MLP neurons of a small language model. Each row is named by its layer, matrix (gate and up: input weights) and neuron, and shows model dimensions 128-255. Each number is 128 + 32 x the weight over its row's rms, rounded and kept within 0 to 255. Numbers have three digits each. A neuron's up and down rows have the sign that makes its largest values positive.
A block is one neuron, or neurons of one layer that tend to fire together. After each block is what it responds to, as a language model described it from the Wikipedia text at the highest values.

L2.gate50:146101104126119166137180142140124081108145141149192116148058120096148104129096191101101154148103162159196144098172152120166117174120137123139115145103178142158150140145096136197168090143127096131125129115131132167120101182153068151119087226114158159149103138187131149132166207118081154137120170093093146152126128101110106176125134171157111180152091147082107124138137114154147119141113
L2.up50:089132200144158119111128084136103114142082103162102134103056186091140077119125141088120129085053154194070099146127134146118149098130130122132108131138069157154171072127105132115145117106145145145096076080085056107113149117119054131163088143069138134197074143105120111106158126177092158124202148157084162106131144165174126112126127096149117137207144163154132120137152093145104133145079
Description: Word after a parenthetical comma. First word after a comma closing an appositive or parenthetical aside, resuming the sentence, e.g. ", was", ", according", ", also", ", both".

L5.gate84:216133120136162134102085049159173149094148157140136138120087149104106115074089132112149093147128075121142107062114147152115133165096141128177124150094100164060151176110069166094149060127113125162123116100176143132079180158151111178148133133133159129107132081150158171150162094097197076217152169145133140124144105120123108177163092139114117107082081131098089111037107190151157139086136
L5.up84:149114155098088136143116105089139132208125136083105133080125107126129141148107174113111123155162106125108140104174119147075132099094157096150169159167105152163126160118126161150129210211162123142115108121117114142084152115092110079133116070112111117076120096161098143152158166071206178106133182108091115143172089119163103134112129135132114107121102121079116119097108081122147155116121
L5.gate147:155063181103194111183170079103134206175148110114103191110141121142124082158099115064111143086137119146128111112109129114157115055143093142062131160146143142099068196127120120080136123112108125102123125107121177169167040103087100134101103121163145127123115096087162057154113151139117190123167161111143169139155095131214135114141132107126085151179173101057129109146106111081143158233126
L5.up147:184085112126130107100126099094107177130143126152111179125103091147151127087181091109130099103056085144118108143168098147125123105153139110149113159100182158093124156102136123102093147154123149130188149144093134141103093118094177096165115173082169058098114110180190161016168063118135124139160103117160137141122111041089137159125140092139084160147132098127114102085061145131098142121153
L5.gate221:109161133124119133194102151131141129056131098140121185170097113107140098123082154188104160069149148155086140115160129147117147176137156122067113125111130128143136128111148115212151126117150140133159103176095137145163111109131112137199070128189155119162170136125068118093050131132122153165110161176165159111115168130114102134128079110170168167124151137098115143113071089188142079175057
L5.up221:114112200118135130133124108117117130124120154150189102132080114122058133098091131184137142186131137163131063106160124131187156170109109101104117142066095178134073126091122146133181171114134141188103138144137106050149144135121116103167115096152128162179173108133090133109104130128171170102177141078203115144107120146177166111111146150146108136122150123122120193127135148095155108138140
L5.gate292:112113179194169122151125109095086135122111104102112177059099130128139111119132114088136123108170107108126069089162112161145068126105088118093095171102091095098112255125112111124089191124129056126168153166139147163205067122122106102152139183089142182094135128107144171130134111107134062180141193165142057087164131157120145143145172101080148168122150130165168154157135160177109102140226
L5.up292:068158109096152092130130083163089090108119119134143197075157153140117091102086116144110130134143126152120168151213154122151131130130092143116122120118135100139124133068112119140113110100164074078136162044137134132083111083123102113162117113134182120112153160092055118112097175138129178159132142107158144105082142110169173121149182107139183109065108101095155154146106154151110158106178
L5.gate498:111138127103125159148215130117032110103118069159155198112169142102111166085107149126135108125125163052098136137203110160141088102091139122077093171114148135102180175133147081127143146108184062084117140187155092125187090111152095112093107097115122104115140137141105131117205173101141113184136140109087161105185215136102111114113134123130128140173089096079124183091143170177100157155119
L5.up498:118093100070116097109087110215150127107213115082100143126151148132154155196109168157085170133137139176094157112115134140176166152111131132089107097225183187140153155080150116117128129129094114178170167149136117129149086138156176143097091172123155162147103134124159090141174171105109110145119078153101155160143099119139088132137162110117069158158131110093060154074127122181137163118133
L5.gate598:092107114144115152141095065100140145098080175198151213118117171111099159097131145157119132118102112081174177097144168131156129165123060122169153192088118117099133140177105185082125138015166115140136154135161113137121115098103115123170162158091128114142173079169104101080078129142118164190110158133176096117148162136168102091092120114130185116130149125147165144093102106174042138168157
L5.up598:111135123164149177176135122158156141160111050117117107099145144112129130142111112053157121113110091114164109107167102121170090177105183164121119190119156112141138113116081148128061138156131113091060131140117143146161147164106139126129047177116188187159151134163129138156082130122139099152089153163135078166114141131168153127169128163086174123130167106151133079118204156184081111166131
L5.gate644:109131084144070119089149134137095192122142067140100168120106096148114145126140150106114059126090129085142172170166137121119148133099136092075119084143101124153104131168153063152129100169162120135111230075100125118103143136101129133160120182148184080131157114107114107143150147122087129132126153164123084180096113119119118126091109166159132116064117167118118132167064127147087134144185
L5.up644:120121157113047151091140118121120162124114147092148125121125126091109115125148175112144101144101115116164089140116104119143146168162116121102099111130120144062101086148112109167137125208149080075133126150133174084211113099117136136131154157139160157055124135163121152143166168145161128052097156167123113137109137063127123149107119147163140146081131102051073147209128168091093102140151
L5.gate776:102131119183129132153115154173108100138171130176133120096116065088115183164078085163169182111132101112072127130169153149124186084086121085108077141050122134141094097128066162173123148074148171162149129192152165162113060107113119153133093117138088111100162067153125106120096121154094114151141154125128105153100140101085134131082130059083111114133134120124151130131092152113145118140147
L5.up776:110124083160130139184131053149101082117122167038114116078087136152154081084089165118175146151175165149100091169133164086088177128100116126081108127059122133172083154110150138164132132180098115129169132085157155120080145183159150154134103111117082172086146188116158098112172123154128135137192176113120126137142139125097141117140166125066132157162088182137159065066155170093157146093122
Description: Numeric table and date digits. Digits, separators and pipes inside numbers in tables and dates, like vote counts (6,2|4|6), birth dates (born October 1|9|), scores, coordinates.

L6.gate9:071108139078159173099150116120134096153121102097091105192137185148181163169142135106169143090148202101129145121089136113095104113104130110134054106058124141149099187144057105163047118130134093132152152140113084059086164157111107117125141142116129097140100137164177111124133222118204093128120116073104124139134078126151122169137099117175079129170127124176152179113148108150151109091125
L6.up9:090146115123121108144157098126106097124113191110148116045117162079205107116090105131134086117153155160132123171082094046222185139104130135165127214134194141124117106105130137112180134081103114134124095137173145121125150111105204156150098186165111113055132163172097129112152176089098101119053138149133137094187163133059152101141116115123165153088121139165101190120128129115078181132117
L6.gate88:106138118123127117114105145158170143161169182088071096131140066084120105094102113149147147193109162123111152149157106162178146114088146081152091163085153135084131132132091097188118127133144123135126077175101123173124116185168098103152130169105145080144117095144158108074131082095166159131152153101122173084110182120098146121108130119117167131133129117174136068142085137183089103168146
L6.up88:152103147154148157142184114125127229135144113098143190104145092090123126093126082079102182194132084140077198117152153127203128160123123133123099168143100155159054154122113212131114164128132112097153121083141093135071148113121070071168112096064116109142131133159065153127075123159120118167131167143159138094123112134132120118113101177131177110158139092147125102197108135122066150167154
L6.gate196:123089129093100149134162107093114076174125145066159125094134125095104184210098114102159179070097151147134181081138098130127128157150134123189100135077124163174145125171121184131179108145105034130141105147143101082158154171137114156175123112151057178123079095136112139114087179091127171076117127142151184122157146100165137059129159161141150135148160124076111094120129116125093099171076
L6.up196:115119151170125113137127058142093194175175163065103135106114161121101104146101126151125093133056179169114173114106085161147127114156080159143038196088113095154165150131133172095075114104115111081063071140152167145122171163090143141112127180166107084167132186089098152187167120127099138090124154138124160167161134144167126062168161114138168125100121143107146113169083119148133135192144
L6.gate456:104152070083142151087136096107082071145114163113155147119113124152098135072132150161124164164144117122084153099115144128145190087104095108112056170128104097139128097092147086094156169127179092156177117124089118122114175117114094111100143127162185123142168132138193175141139152216048145156215163143096155117187179156154164128175106122129134101112045088160137086135162138124087094091196
L6.up456:170159130142122155155136118156137153138130162150152169094103125146089117110112144136159092123092138120114104120134126143182144156104105179178160098142105126063178125164137168160158154181135141123105158132073111124106145149103110115145139146122080094117133182091150139083120073158152173097182177150154088129161167085175112119192002179165165168131149083138144151133084122163138146152149
L6.gate520:163141107101160065122122106074126170159124094085163098113083115179110192142155136148215144107110173126091126130096185099164159101102069134126144183136165153107157166140099078214073112155132089149145136159126138122191124096123121148116170179088078122110113146101042162108109129176146128153189144123070109152152173129109079095166171098141048096130148148129159167144164122192060154081119
L6.up520:107146107141127112129149118118114101110129156145052139141164167180167110164148122165168129162109162102117118123134064093131098147160150099136083104100093126150110128145234219205116106138139151091133097133154090147076132117090167163071179135151101160112048076147189069156133148165155094135089178077094077174117160100137122103159155159187123103120120166105118149113152170153092120175164
L6.gate531:138221123158154120112130124092084102124152169121134139114128105112123121108091110158171174138085124121148098140148138059071129154099078057141165107109122122129127131180121101122186120089093116109201009153125107158149067079111099125122112113079147122166128117087119154143120164211096135080176117126107144066141140101160151074133124148131120140126137137148120115204071148154098168100167
L6.up531:166116145138135140141140119103117085164099151135214096177082128133082163141094138073094152113091158119143201098172090107077134120118161122155122132173126164132169199175142144089165180163107114175149141130152105135174193143127151079105138136141140107099225180125140155113122147112120083102156082085146122100138162162133124140176075118141139057133131138148137211134128146124068116117134
L6.gate535:140128141123138127146120092182110123182137075170089126150124126120170168127079148133185148172161165091093150096122110145114114153191166158119159110093151130126145061127118123120169180117112096159139088164175125102088133142153114099108125153134138074166152138105166112096140129096133106150116089136091109136150123129073125163207094194061098144172091105138122147102107108212088137162113
L6.up535:119129115055113074109130142138133120152102096158151103097142151118121165042129107094105094129185143150186152123137132169136154139120132175142136082165061145114084124108147139137169116201146138170140104203158111161121136101139120130154191097063114140131109104144109129174125113129128144122127117127087106071149146074111161162125109142144178141143158144136121068126156144146138131122114
L6.gate653:106067135110101138082182073102092101196158176127106065090136120023163129110107164103158109175175126147112184097161123139078156067177156054094119166132145170112166172111108169172107068126150134109101172093139119080181138101140135145138194156133116091138140187128132127130147157126150095100065120068122115140089094060131182057148108139124108121199134152121134118092121103160125130148135
L6.up653:102177126171112073112124098151107103131150192144116146161146105171209187148104166144165136091128134121099138084097160138138158132161144144132130150077122104168118119139135142162170148102139139103112142116151129138090136103165069108181162161087144048115102118142161105161126118121120158139108149094093170101203190105132164102169073143157103131139168154083077107135120120138043056148152
Description: Definitional opening copula. The copula "is" or "was" right after the title subject in an article's first sentence, as in "Haida is a village", "Pahangone is a genus", "Weiss was an American philosopher".

L6.gate168:120158119129145144145142103114095114137133108069156095116107094137120099156125139136161136119083124139088140143195139168170135088131193186080129143074100109161137148167113187107167120111111120104128153108077148167189157130121164184169049107098146094128101162077160193103102091149097144128141122153060158124136143119099111113117122172154160089126137115153086098116114098107178146103136
L6.up168:153145071114132099074140132121143139123125096140121114119113080146142125172137135141136174123168119137151124128145102148181156084184157144133123148168102107128108103117170059083107122086133119124141164097080191089191154141186154141158118171146152130132088102144092072162107091144065101100140126149129164107149185078114089186129055142099097139129140163048045074137178122097170119130131
L6.gate344:159124136114114121177141173049175086175123117088141128165094136025123127160081117137116158165087124112103117143134136132156177141137100076123191109146102092094129140109108059178083129111193165189140102101194128110107076124208090206152111103091116189138135125099138141123133139131112082099125134122174087122186128151100119155136132133141163168147078156189090166090135140176115138162127
L6.up344:163100124145110154162094091127146104152137165103100129089153139132172118095111138084138177088126138104092128079145116137093158142108132137106172075149139073144081087106068137088116152187089184142121156087135109140115139160164109134214113112161148120179144164175130064113126144111110099110099162099145132061159149118148137137134137112148110239111158164154117090168150127166099136143142
L6.gate351:124112152158134156167173124106114123108128108147093134117164138116099099088080100155127048153126128108115150133235090150133130101107130145119074156110159093153131110112147117130061190093124090134107092093149174119168123107095110140145129167101109125179087161149139078127152134122120111158096122158151161142131133136121126101211129159094159043109138103143112136149135132085116063193162
L6.up351:140096076133144140088187118056099083072151122124028130114133130122161108169130118141139073129155127113118159084146194154148173111142118079157177131100121122095111136119131098123147128136200128114157104133110134137144169063112181189175153103137143177150163090208139153152096108100123150133089150147142149083069095131152047097175111207126141085114180092181109145143125145157187138127144
L6.gate414:114135111108123151181201114104037117134163079178093131149104108107145116146124128063133164113115148138181114083085111146112076130140167131082130074100158179116145143071160218154170139154152112118064156112129156108166117146159106101132146132100135069135156179133150173095096174089149158142144136110160110094159144103102135068109099194167122146116103100109149134170152069135133171105138
L6.up414:168154156127165125157121087085163120134156139096138116137079047107120139116129132144085096102140071121137140138170086163129124105155111099074165147181152154216065130092152098145206143099146137152159131121129183116150091085144130121136165173119124154120104110093146187134115159085143126094108161093143112155115145086121106134160067066144134129164156127107151074128159130139110117146146
L6.gate495:152130075109088158130122084084094155136111045129169214165153172150105081124125148120108094125074115137138097108107123101144204113180080142086105180121127096113166131138171118125095144128152127214120098138175131152100112151088147183135099196093088121103116100126159139087119099156089138111081133099105130114158147113091161112167120135189133137111078182092147081131135113160131138123147
L6.up495:161153163097120154146122087111149075201132122080172139166114151120148167140107144149152108145054110113141170089070130114128127156143104073116118122122141123157164116107152143094128112123125120182093110102132167194134150189104105180158077161163121123099130103139149140132084116143118100100113137151096147120116158182140146115124081184134114123122138092087110051132115082166111174161110
L6.gate515:099149112079142149142140153098149121155111079146129117128126196057110079138133158141151084132060140095156100101099127131180182116116110125148100135096148151134151162141103144122156149100114151145136146172170140130123133087092137169125101138166137160151177115146118119160108169104164080128093093176111149086138090109188200170092093163187099157115116136134096121102157073161182094105149
L6.up515:169144083129155180142150138133134123131135129153172070062148081111131051114100148129134126165108146105104189125125091124106118109089173073103138176067182174134136206131089120084146147098161128149132135156173080094139108210100104177150109124154130084149181139087165129128171103101072098172053110158146120077152118141107135136181161138105172167122164067139102151153131083171086175112087
L6.gate614:162126131115166154104109140070113160145168079058108172104116127076103089126186135157125141173091129102128156116129108154142137191094122118174075123101127102147150145085154102107178169120149083142093114080122153137175164101089141116155107148080082106178150101127120150116096101120109201155136169147136136117191079117137156132127160156190194149152105106113125023125109090185151165161135
L6.up614:132137147135110140109168097129167126128123133077070167139077117148125156155099085151096139058074072116144224171144201131157185156086106141111137145107102124100162143081158177151063129211164104114169089134096138112190135127126085155114112165104177135152137108149127122101156164119105110092112114065172149087152119092095133104128125109101167084107150124098185110111080133157071075157137
L6.gate691:142173135123163170150110100100143121104169172078179118178102129128129137122092126101123132105111109105148148146117098158087141112160103174092080143161153126130084130097147099128122126113135064085128108074086185134113140051116091148120049122135078178127089113108104136090143132138136073121114185161120107177153184152149155096160114130129057143144138126122121093136100087140091137107103
L6.up691:156162173112120136087128144096133129088091156195156143132144094081183078129147164149157067150092103087103068106158125059126202157100177126127125170147115074141139157097105069131088137120115100121103103109131141114120096097129132121095134154108140159118099075154130064103157103194112119177134125137106128064147195172122094191150181162117087106075054146140097108142154141158105146167143
Description: Wiki heading closers. Closing equals marks ending Wikipedia section headings (==Geography==, === District 15 ===) and the line break after a = Title = page title, plus some byte tokens in coordinates and years.

L5.gate23:130095123108101120161137130096160130145144108125148104159092139179086131132114118078145121137096132127180154162115075087115169113130147167140169107078058119167128117180115115086184085119136097172211189103143128084166142098123132117164181187132060141183106148133119106186062085172160099117133121096109091144197082102111121142099120162188103159142142144140078094165148123172115070139134
L5.up23:175145111132149104095121129049146119188139116106124138134106088108158045163135109122153123107080113099141127159099133059102143133065111112146126135118103152116165064088106092128104108139116138172150165102133151097196099101100121130119131129193091197191137138079070135172053052129115086190118143061095144098185104091102162083080132196167127135101124197152154145116076108150134105147093
L5.gate58:093101172129122154147144176169076143150147081130168078141114120101174174164137157110177089142124103183155125097130160146138115158097116133167050144086115161151100116139178093165106138120117035101136161110089128141151154099174157095112128097128103152104141112153120140089155122142197159165151145108070062121138192132184123152127140145133125154125148164139128095091132070154129067133097
L5.up58:141108154129121076146158109124122104117128107100146179131071143129135153138108134129145101040098175113138120144189080083113178112096078119129110130167061129107159074127118136088094152146131153091121133155120115106121209143092132127159080171143092160136135140218113152099136098106122118160126125136116148140116210155138141193059142152116126060157061155114135139190091176153058146182201
L5.gate316:100143164124100182103087153139095147158154119118095138184092163131089169118105119129167123151086153121187198124091099128130115159098116141104099156150063108114135194167093135123099100102154096103105049128128135093136141153104108087185155154122119145139159150135105152156101125141171093151192040133166097200141096130184124081097102143151105097156122138172107115067171180211127104177159
L5.up316:106149125123176122077123205114178165195132121104146188097145106176163154140074102133149106123096147123145177078118139068095152078126172178063122151125083097094130124173139141180160152060132096129126072153086093099124130119119140142067101177107100160140086141121157100068110117084117119142137169149103149114180141160113175151155083205165153098125096152146095160113167088181116200182096
L5.gate324:175099140137150123129109117152117107173170165072099131059123116137137149142071105128112086128120134130160087110115097105105070104116148186091090139067136067106138119151117178136107066153154127171155079139144126081188093155177109130188119149076161210094096081225122139087114111146131135159133115107112157116183184100102120109121113145171110101137108098146160110136131133188095142113141
L5.up324:213104146106123176126161091111085104070125104112110095192157105166143179131114143089133119164125108093153110161144155042136100070127161133147089119127093165114140102141126127120182128163113097149093153119127089125186143148128198153139155126142144098183117147201169145134066096121102093147142122150112150158161153160141159128153183121186097138126137111108129102089062107190112155063075
L5.gate424:130137114152157125099160161168063164100140089124136181121095166147143145102104131129144100115058051124110182134115112108159121194114186189118159135062070075093167098157164110099183130158131082152150126086149144184145123128113129175071138109179052179128066099099097083185061131082117120120171105160096138157202101135129150095118175069147115127091148179094120133121124163122162139178077
L5.up424:114138142163160170109174177150153085137150162079103119150049103156163161140044118112122110132131142088152126144094196075115129179049109128127155135081131134101126095190146099113131092170178108103086088078138093148141123153169135112126099142063088137129165127102115138154117126138106104119133102198070125151119146156137177101121118145129096136109127131166105122132106133168088113073071
L5.gate571:116148119099111126171170162121114133185147116096145158074136054114149128101128123121172098128102084116131103113088116117054166097115182128161116140090091094110113152102094093126125162123088132140249114167102143120127183183081150148215096125142117141152112122116137146122099118136131067148058100119113097149063136084143123138122062129108122104089106150175169130091138080205140072126124
L5.up571:156061137169108117114182118138116109114103067186115111137040112158155065149107084137120107117137115111124160109130099131121128143150121128076148185176066130129135103094116122118109045144133108125123126137099186146075116131124097171109113104124125111084160138114075066105099109054093103131092167148147141113189119129097108187151155149088103082125132082144096092121086187186120124132120
L5.gate640:213101145152164132119119079133134146151147122103119168127093153091087181084180072114197138160103145092175145135121106099096117159103150119174085118150108118136120201131118164140151140146157108098136132131127152128141157197153137183174113171151133141143150097150178153105085136091142108070165139141149161150108174128126109129128143161156169121133070098108140102133103110179193158164149
L5.up640:158095128178116099113124126098157164134163094158126202106106179090189141075137108115153094142099194097134119123159114094096138110110153129159115150120093158092112152100160125124115074173143099142128070104142102109137164174126126142143083129142134148087109120054168123161107138155120122087197085125143095149174145140102110104139158149196145102105079129091115081158130098199153075174193
L5.gate737:117118132141170175088173129142106089208130145148063144154142148186155160159070086092119103131138157160128147175098128153131112138118102154138096178070137114100102071074141121079075145153142137148140109171113147120111146142118172125111140107161107121095105161140101158174128137175076123099176137149116150088113151134151166082145147141131073074111097119147115131059091146160186172163119
L5.up737:089082089123144184134146120178154130178194149091114176096130103128164126091121127089117107141094132113183172087145165129136124084157111049099126129127085155180183128146139122144126091137100092167124117147148120094213151099105149190103118109163110160108111111154122138167123117167104093110078136120133162166141130191128150148081165098176163085069094182121127112076172135172126192176147
Description: Infobox field names. Field-name words at the start of dash-led infobox lines, just before a colon, such as Area, Province, Spouse, Budget, Strikeouts; a few weaker hits on word pieces inside place names and section headings.

L5.gate21:113109154114110165146136115149127140106088069110105107116108082161087097113108108142105080165122142128110086160126072158094115122139125133127112131142095082122079192120120116153063176124106198154202203109048102131117188126128109102136146178129136161137169166124133173131154108115172204166154125115129134128120057120084150157198105131095144154113153116085102141130140163121160144157132
L5.up21:130108157125124168102141081147137098127135113130174096097091119089141145142105143101127097113166195125182082152083180121142152089100142134093078136112127191184145050139136152092114158143134161152140122140057104093112146103135139072094103158093088127120115101156105174122136087122127189111185094126150170111142141154128099159165096122100146097108159152121088112103180083142152145162191
L5.gate34:139121127140081160202084118106155104140093097131152156131074124125143112138179131091127126148101137079142128142127088139122119148071092084106126109146111147183125159113162177214150130055141144166092160127194148138183122156137160182164135133104171154138127157085159058131119152129164111121112094147153146102167073096084157132112096147128146140093128179172136128136185122153172135165213
L5.up34:108090129067155089199107142185120107105112146128077089111127098067174156138121167135161131081104143138096057096141109130094146144114068096161104146087147096125178190075127141155166190091110215146161133153133127214113204135115155119055120104129122133142191116191100094134109147168123115105176111124117159091120117091087168122148154120108131119075134097145110125093120150140065145077201
L5.gate77:090110140117135146154111095144117118154104173150116119148147112134125173176134144153179118084131110102105149083110157099109169097144113108171104167103160127093109119153093093130130118097144126148168122100091130093107189106098141144177136162098142129106071170183083144059121147191137116163105071102154196100119166164159118180123145123089134075092155081079144064127150110184158192121169
L5.up77:144202114099150120117090133142090131162178097156182086130130075159112170075185170118184142142177131165190100163057066160120117174117076159168129118125126160106119157084145113172156075087152135113093164129109119117118107148123129140076152082090169127135201108130101125142143145114131151123116136147161168111084104096090134082130037147096122123098109114176094106186106176144141118119078
L5.gate242:183096112132176087110148129127111142145087115158170113076115108068113142087121108143189104072060132115105079115108127123083167096039147130120095120096136137114153137094161170120150133123100154154199163123121125122147143112149113109160099209139189084103083141149143136164136144170121172151186150128133154221116110063171175112092098172133136144099133128133151113103101156142089137149089
L5.up242:173142126093149130105123061135184158118135160088185117156094143153129136126196135107192158107180110129109081112150046087179111068130144134128139085131123123145096196089168110145117137082085067104082146076157126140122123111150143106125144155137144130138073159124153157163106089133148073055148114102128140127135131108119172127077141177118111216130101078094088104112120161172126144119174
L5.gate509:112111128165127066122116134090101172123093175131125152083148158107107118169134081199093110169108058096149110147169096136118154143135069116141052219102093111182150190086124157109152166169194155154133153128158134174130136110180163129145075136157092117137145190120131164105105108159178131098165104073140234173119151146087085144099115107130160150148136099115143165077049092166156080123085
L5.up509:091162154168147122097079109118095170083121091112144111124127162158132115088170128118148187123117093142138140174145082100147141186105123162178178147090139112185092180105112040096103108110108123120132173173099109146169125083109167125112108166126147120140125166182153144144221089099133113099081112153078132116154137175108152166137154156142142185150144132121144119180109107168108133154127
L5.gate524:092102160117147116136143107090057111150064173116151144081133064123132134164095165146121150097103107126094154111130106090111136117068119156114084121170103138076148140133145137165145163109147182120163110125097122211217139077097072123111129179086103144179149166120178169095149159148104096073188166124154143140135110100157098100226148124169121120121109178096087097178171119191121152149122
L5.up524:092141177093130155152153135164142131189173125172149161119114104147084169149181095125074132100138173118180131129124109089094217107104133136136100114106087125151175158180072113145127114121094094090125118120137125149167131101107084164144131150115100142119093131125110140139182098183090122108144120095086152191103104125155096095106066098133168106222119118114110127168096083159107135146169
L5.gate783:164110083161184095148167091074088179107094120137094191069081128130113125136109107123096097108160113156140145123159149136138123132154114075103126125163143126129122139145108111146110126165133152137134205069137186134114162113170140115116111100117082132151118172088105110180102142109101107126121143105122161106109137128117103133069148163127158091062137097126195079084096153099123105179100
L5.up783:138151136087117085085182151098133039057135137137137152109170131148135082135144094111113164155130091171094066146081097136110150125143157057116132194106138195104164188137087043115119129084153163133152164165084154097121115131098127160129133146134122101085103109154087171097110109135117193113116118094107090094117118154123123152125126156114107141140113147121142144157083146102172144123110
L5.gate819:145129116121176124069120037140120152069098112082121151107086131081110124110137164131125088157110144150127076106184098079151117076127183132157154110109115106169121122191135144118155147155173083211113172132112106107103153137099191129105110125110126132148198116133077100166128124057165156143141114162154100143132122121105146080136128151135187094080165124158144132141119127175086118133082
L5.up819:135168175132140111110133083133135138120076128181111102063109093134144144110085126190138051178138112166087145086092099170175139132159147121114127157124067165103119141123110160132199186190148125065141143121096080081084147105112168147191069174162139144158104116110091137176132059067161123149164092104135053151188165140125137115161142148148120135198123146117125089142161144107113077157101
Description: Definitional copula after subject. The verb is/are/was right after an article's title subject in Wikipedia lead sentences (X is a…), plus articles after became/was.

L6.gate321:118124118138110119094159169074140137103100103140182094151074128086090098154117121108193066145135090098129156196129190110143141187109140138106159181109133152110078156101133121150097130073083164206103108100112101114144091053126076137108139105124136108094097108163113146142154091134163224181130123124106075064164138119154107072102106136095159139133135140096124173122101113094110139148161
L6.up321:120168088100123098124123075110135087149146113095091119070104191167120126087124117115135120139108116101124107076142152101148119135100181087154171096137101168080085109129125155168049131163074140163147115147152168169168079171137154073198168121128069106128121140105129137135139187137169153184120070133088133108109166098175164101101141137174122083165108116127113168110127128168064061110146
L6.gate547:145101131109100102095116197136180103144185164115159109126137109150090131136128111083091128109064147115185094116137121107123104091120091125138224138073110096142129121066085155122117124115106085185084163107118093077127169124168145154126190118127160140194132112126052111177123111152147142142071128112096136106121119139158115112109129126092125146152110088137091029040121123139061057122143
L6.up547:120113096126167071168166154127146074112108123140102144093126192145087181149121140169091095096175147154101121095129076153105101104123140125115119171140135049124105119123153086131125154216075107156159126160082080162121184167126059131118198172142129180120148162129174126054071173115146120179154133150101129139194107110128185107101110053166193086151103168197098123100136137073064164136093
L6.gate582:068180189095108139113074138156110146130144100157149135123096056184139122159120145094109104108139112189105092136046152104090166167143110190163191153075120102159154093071086105099136147141137159181178104169097177178180176159098117140177113161146095090136099093167111098186119170142172123148157132132161121128068194136149079125114122126157115084156106113122100139110105076202099106149108
L6.up582:123187140140114136098133129095076131090149120079090096113126126163173128117117075121124088132127092137136108145149163136095127125121168103091136114122127124190132157085077064157115116200129093123124126150077109109179094159110154198104086066099088110133161128107165133120139100137123133144121083107077135137106199086114136161118140072146102074143067179084100084140153096147094105119104
L6.gate606:100121151151115078121127118125124148111167148115056175078139131135052118166142115060103104165151074107109092068201201148119131123135105129129110147133134090194152123186077154146094139153149097166150064137083137150096150146066137167133188130132152144131163160173101153208151086134157129133134132097131126140164189118111127183110144143117187128092122094091099081120108150120157121110178
L6.up606:098168128201116122142117170075111129147126157074095112121113154158234110151133145112098135086136133144103109116158060130190171115106113164104073091128146144110118126140109138096149160154182181149105162150153124096113077108133082155096091150104128144132122095143111164123109184094139099122144136137142175188148141127033111120099194123118136121180102138129080115084037143142086112167134
L6.gate685:171079105119090109088139163114155128128152148089112166088169130144215097205105105105140070083115169143107113118105113079118148123070126131138146109151165180120165117168117165147102067121152097121105127108148155172111090171097111076126100155133161110089142163139082113166154075094152081085138114192078007137143106140131094056123135095166086191142104082125118137116151099134121121044086
L6.up685:148138140122095123122105106141171136131074090180092141092089094166139140214111094117106126061152135152111121094106084152091106146109172165138140177104134112108164131190165103156167133094162069134089118090221120107126121128121165139137179150151154098096102118107126121189078104051143132126131053083193142156113127141169101160054102144152147148111129134182118142130143079128114138115119
L6.gate704:119126128158107137144136140124128124199104167160158132137099127122144117093104112169109157162118114074092131186064102125102084161064111144149087110096057119112111051151162120105114085143134037194146132154094147154132123142139053126115162098119077136113178099095115141169098146111023126110106091161102131148127104114138129145092138134087142154213123140188137088074109081144112092137081
L6.up704:174142131172102091159126121140090141099096100115089174112111103161076191126088105103117079172112154183140109146100116152092058103112163111115145099118069150178129147139101154133142083161119058173143151123106137087130126132147166102175130084117141101063090099085152149140120123159185101215125085139107106136179163126129114208103120075117111121105163152144112167135129187136163095195138
L6.gate727:148157181115111135109162100119130085145107133105127097113069149108123113118103065086145102122123147102103130115137128097145106115155134158173063097140106082157146129119119125131146120130111100111089099124063160143164154107114066110072099090091042162156133125146128082088102118118085065117118118156094156126179108165076129125121103189148131163107135168124056109137128107133111142115100
L6.up727:075117124128128133043137083141125179110146102131094171097123119168118147146087188136123125140158137097146157184052128147091090165182101154145090152140054143149111163139193165120160139104113143135101080093112125045159100164157150184099167142133156120108124111125142126110131156111139166168112164084145131121165174151121136131133091125201113102144141097144141068127182134109102070083165
L6.gate746:147108160136107115130101101060157152142146125137121189077129158170155149140140082162113116088107135124171164147155107158090142076123130106101092164056155099156157131161116120054121129096160140155141063179148137103100130122101093096145109112207134196202086172126161107122115162107167127145129072171116130160211105109084154192155154075129035121198125210155118117150157097135159078113143
L6.up746:124154177133175175093114129085188145131152133093104124080110173141137145136119148148224169105080133180181106125167124145130176121145153121124097088163131135107157088213063127131104101138127179181112151122139151110139165170134135145152061105149153145148114104120136090134131126171094114057092075118102192126132104172117089149118191148175122145113074075110122145120158141090133077163125
Description: Infobox field names. Final token of a field label in dash-prefixed infobox lists or table headers, just before a colon or cell break, e.g. Alma mater, Media type, Architectural style.

L2.gate438:147139099167167115183112090172097130166108088156071116123131145097113115054145170126136124152138126092131122152105124106128141159112156109150218128110159116120097080199138183087065157156183122149117118117089108138072129125141112166154137174163143182168132214124118136139090088068085162049108154126159164148129154130123167141136160121132092098115083062098048138098146090187057174100180
L2.up438:157136098126168132134101073168114106149135104098174119165097147128160210114146127117131087084125139128144071115115171105166172132102128121128168149122115111040144105149207153108143108194130116064209082123080176096091158098086133176103128143115150131152090167141109132118149145131061089099091149143119143151108181136180131123102148153155146166118095107136144188148041133178129116087151
Description: Table header separator rows. Mainly the closing |---|---| chunk ending a markdown table's header-separator row; more weakly, punctuation in structured data such as the ″ in coordinates, colons in times, or semicolons in stat lists.